MLP neurons of a small language model. Each row is named by its layer, matrix (up: input weights) and neuron, and shows model dimensions 320-447. Each number is 500 + 50 x the weight over its row's rms, rounded and kept within 0 to 999. Numbers have three digits each.
A block is one neuron, or neurons of one layer that tend to fire together. Before each block is what it responds to, as a language model described it from the Wikipedia text at the highest values.

Responds to: Sentence-opening prepositional connectors. Prepositions and subordinators that open a sentence or clause and lead into an adverbial phrase, such as in 1935, while, shortly after, according to.
L4.up541:528449508561482529502461498464501517504552539564470483471469518500504509483560439477443601495450479543558484528475557482481496508533509400555524490448583472505546510585519520463573518412590562392533511475526492532444503459567540421482510505409538554559534589560533452472583479501443442527502539441490517468431405543538473438546488534411541493568615481545473355543540408472575537419513
L4.up1600:477497470454391453445449465398512471418547530494578558492519517563504470538526462511583442519479533575579573478494525497544478527382548493512463503439538471492523456524553421500447528522466536482489477498537476516538450518502476500393480491442465492580504589567486594392478464457464527543529499444593483578530467535606481410511556647463558496523481572539501492603531468460447440564460
L4.up2311:544586462520420509478388558477558503502611551540469523545429615478418459514583457569448623475487476456551542470515521458502485578568481525499426486425434474541560569501490505524505492495497603389474521567643526539480484401477490456577505524486489520566530431506545538494524480516510479544531517414478499408555482498462509439534412505534469528525540547558551461427539448528580556518552
L4.up2522:558478434544401477480641572519514495533482492512554601472438500584505393477532477525563532503471527439506548521505519539503482455485510432564528367593509493498493522497512441527575563546488530418434451467499452475502555525576514447491545530467610552558562569518601530547510480488481395544554525510505550528401456468583511439479554392472518565483508465555536435568555456526545513565494

Responds to: Biographical "born" token. The word born in biographical parentheses after a person's name, such as (born 1975) or was born on, plus year and coordinate digits like 194 and 39.
L3.up26:493605459496577499553497495463463498619478519491516483585485567523564540471563463456463463431622507599570474450507482443499516521541534544474540517484502449531425513512464494455463522587493496415443460509545393461470549505491489495410526558422502519579464516497440543555482377516531475446556466416530552505490503391539522555498488511520398480447433550421508484538437404520571590432516
L3.up271:445518497465566460462425468523521426529607413522491426480518533394480433388532510508552460535481467535545479589458498590554496469485448443528431575505558498465519446471562522492457608529539466473478451558531501450527492553376487443451495529468573568492525427467458511512480424519470410484461488581524508491508562551493508426510439489397500446539503505500626567441529456566555461458536
L3.up484:511606463549569430488550457506446490568478548618501463500531452416486541531592479493412473446616651419461381518589499512489418472520504519441586529521524502556403494492420529506464578471479572513549465483590488526559484571534465530525527462504544458516609536476499513468579535501499533515536454440486512426560550478521534555515527516452487540484501499492589429515448506499460456414522
L3.up1110:500542504458579524524528474429361527510454542542545489569646475492526550388420470492417434522473534499655516555516514426488596510450540501484464539517556505521518467538458523553466546560449472537522571415499538474497407477530540402484583501510480558500466470453441458439442469536510554533472530495379547526382514400480558490486459507398513514484440502564481470478509448400499512486432
L3.up1812:429529523529519460573397487455510470485551426529523487495471470456578589454447534392484518519511524440541472565433513425545495362551542591517456457516660539542557421362448597476608452443499529507544490531528518539520416484452437427507520491522546449480426448454545459480490521538464480515466419453484439492432474423463510494535497435524444552452449474433480489485510440529485537474472
L3.up2030:481458463481515511488434601531434524517563407510453494531528495550475462519467477507427412440547417499551445489517490494545530576538551583469496480529550505468515534500407509489476623428566487594578512452540402524484470548467362500449615545529555580512413494563515448594485516451533425430502499476445448505505527544592572471499564568544537489481449510577515401529462431418488479448523
L3.up2807:488419541507549407529492522549452481573484504541537572533581516560467509590584529497487450556454437460522513448441578515524541498441473457457463497420535460456514417641368460371489587512411509490554429487438509542549439492468464519543603503514561480517363576577512540510494451509586529440503572546598424529551499470520469466542553616540518530425480526506484512496627416549444470408493
L3.up2967:563502538531527533525458555578492511437525538503550475552629474528505369557526486573530484514546486556496479443455567490512497558444565540531565557515519435430439541463566522434459532536557473530423442495514513439510399567455537437588519446543542466429489469487452468562508598420556556453594454552470578481554493470493484514560495460502476546400524454574556515532565535510539507550444

Responds to: Sentence-opening prepositions. Prepositions starting a new sentence or paragraph, mainly By and In before dates or phrases (By 1966, In October); also part/rest of.
L3.up376:466494518441450508446529524547635616446548572493496603560585471485488532489505461547482505480376487433535483445591542459410507450519506400522539499590485554499545549474576473493452434400539534426553476583492481437528459532473509484429534505460527529531468426479498499467487535487431468472478567394489511441624463393478575462531481373603417451490451490530590521511455464459517543464478
L3.up901:551520508476508500551580416426509540510515490488494560526501459442461565470577591475518500515449508489475540508454567495546387507541523497525494548506514539513585513425437478465447454483410508524488514521536573507466473504432545517469543488540488494499481428541598503499462482537458428470528427517437522496502459519497516525575567509496471549466531439508511449547468480352578527393485
L3.up975:474395535485429591465554525577398473459499560467544477530546498505447530547531490377474565462557536515483498535469552498543560564507507393474514484452458495513474463438564547580440561563461478461547442491478475463476495505407529436458522492496477536563530493610399480522563514504623521478394552534518377430531408478544516471464491530480515480504505497534526521466549473562538481503543
L3.up981:531486557515472511533543517511488427560459518519465438563547523527462462425449614493429453491616539454450445500505505466498459574527538510503545383518611562393530517440362488497514475514447551480545382557524506510571525590514490553514459419443445493467596529522548507576511438500561480487523574471463508595471569519542580519463518506495397459521564456493602463539488524529514483553489
L3.up1626:449450447564501536466495488440483496524491460345525523486462463535366577419493534513636472554513584532499402556549532438556523547471575587461578530501500507591517534500487535408492451486544512495461516479510562586505502556557484585531572490549537510505469514524502509518523484458444467616493521603473438496429553511483534451540430517477502498445537441547555443443559409422507416441474
L3.up1667:492430500563451606404559491500596446554518481561521543486458461421497512474552546491505557541440348489551533474475607482452579524476494485496475383539507507443460490555654604525488451511526551498528495494597512583397545545465479493472573555449501462530533588495530493554587480468474502410407516531492492505509517480469513508503541529512443457480544460408517499581461491503542527470494
L3.up1986:560462475552485526491528429450546444394592563496478533485565434485514464487523448559519434451495494581367536482507487569466433616517560468506544446426586491468509425388519574506540546465497538508562458556552495519545437483623626516534465452466523496472551506517528577506569514501484414472493514507562491441500488444548473554510509515466475461495522477513567533551565521512553486465546
L3.up2583:570519515581533455544446546480563474478468532495467516434515442615510643446565425495443535498523522523555476476518485412502431600555447497472538427450510485458488505604416527444544417485586557462468461472550479440490560519460534517480485534537520460483488540403511521476500566498467547559594471482497459541506481463402445442502518493420438484513465454576436496453483513538530458457451

Responds to: Phrase-opening prepositions. Prepositions like at, by, in that open set adverbial phrases, often after a comma or sentence start: at least, by contrast, By 1906; occasionally first-name pieces.
L5.up263:520385537462554517543542535515482390378537484473440579432478455433479505436546411454503466576592504503507538403533551476399478420557532538525467481542479522467528569488438520465486494462516521483427491492479439567595521525483462520556475555419450467519557560437479499489453501426468476538492512530534501577572505452487483450499498541481493516463573493567460481508478495500505492498498
L5.up1072:459456594494473466552549495590440522434528449484478485452423521495442483519462491496544459498536490533509516472484480434431475547532514564475465519539501488493508586521524436500475582523545538504486570442523459492538554521463595514464554507558467529566528608461515548564524442445487493485483572514457404562513550529489524552473432421391561395498528522544479513530505571442448426393451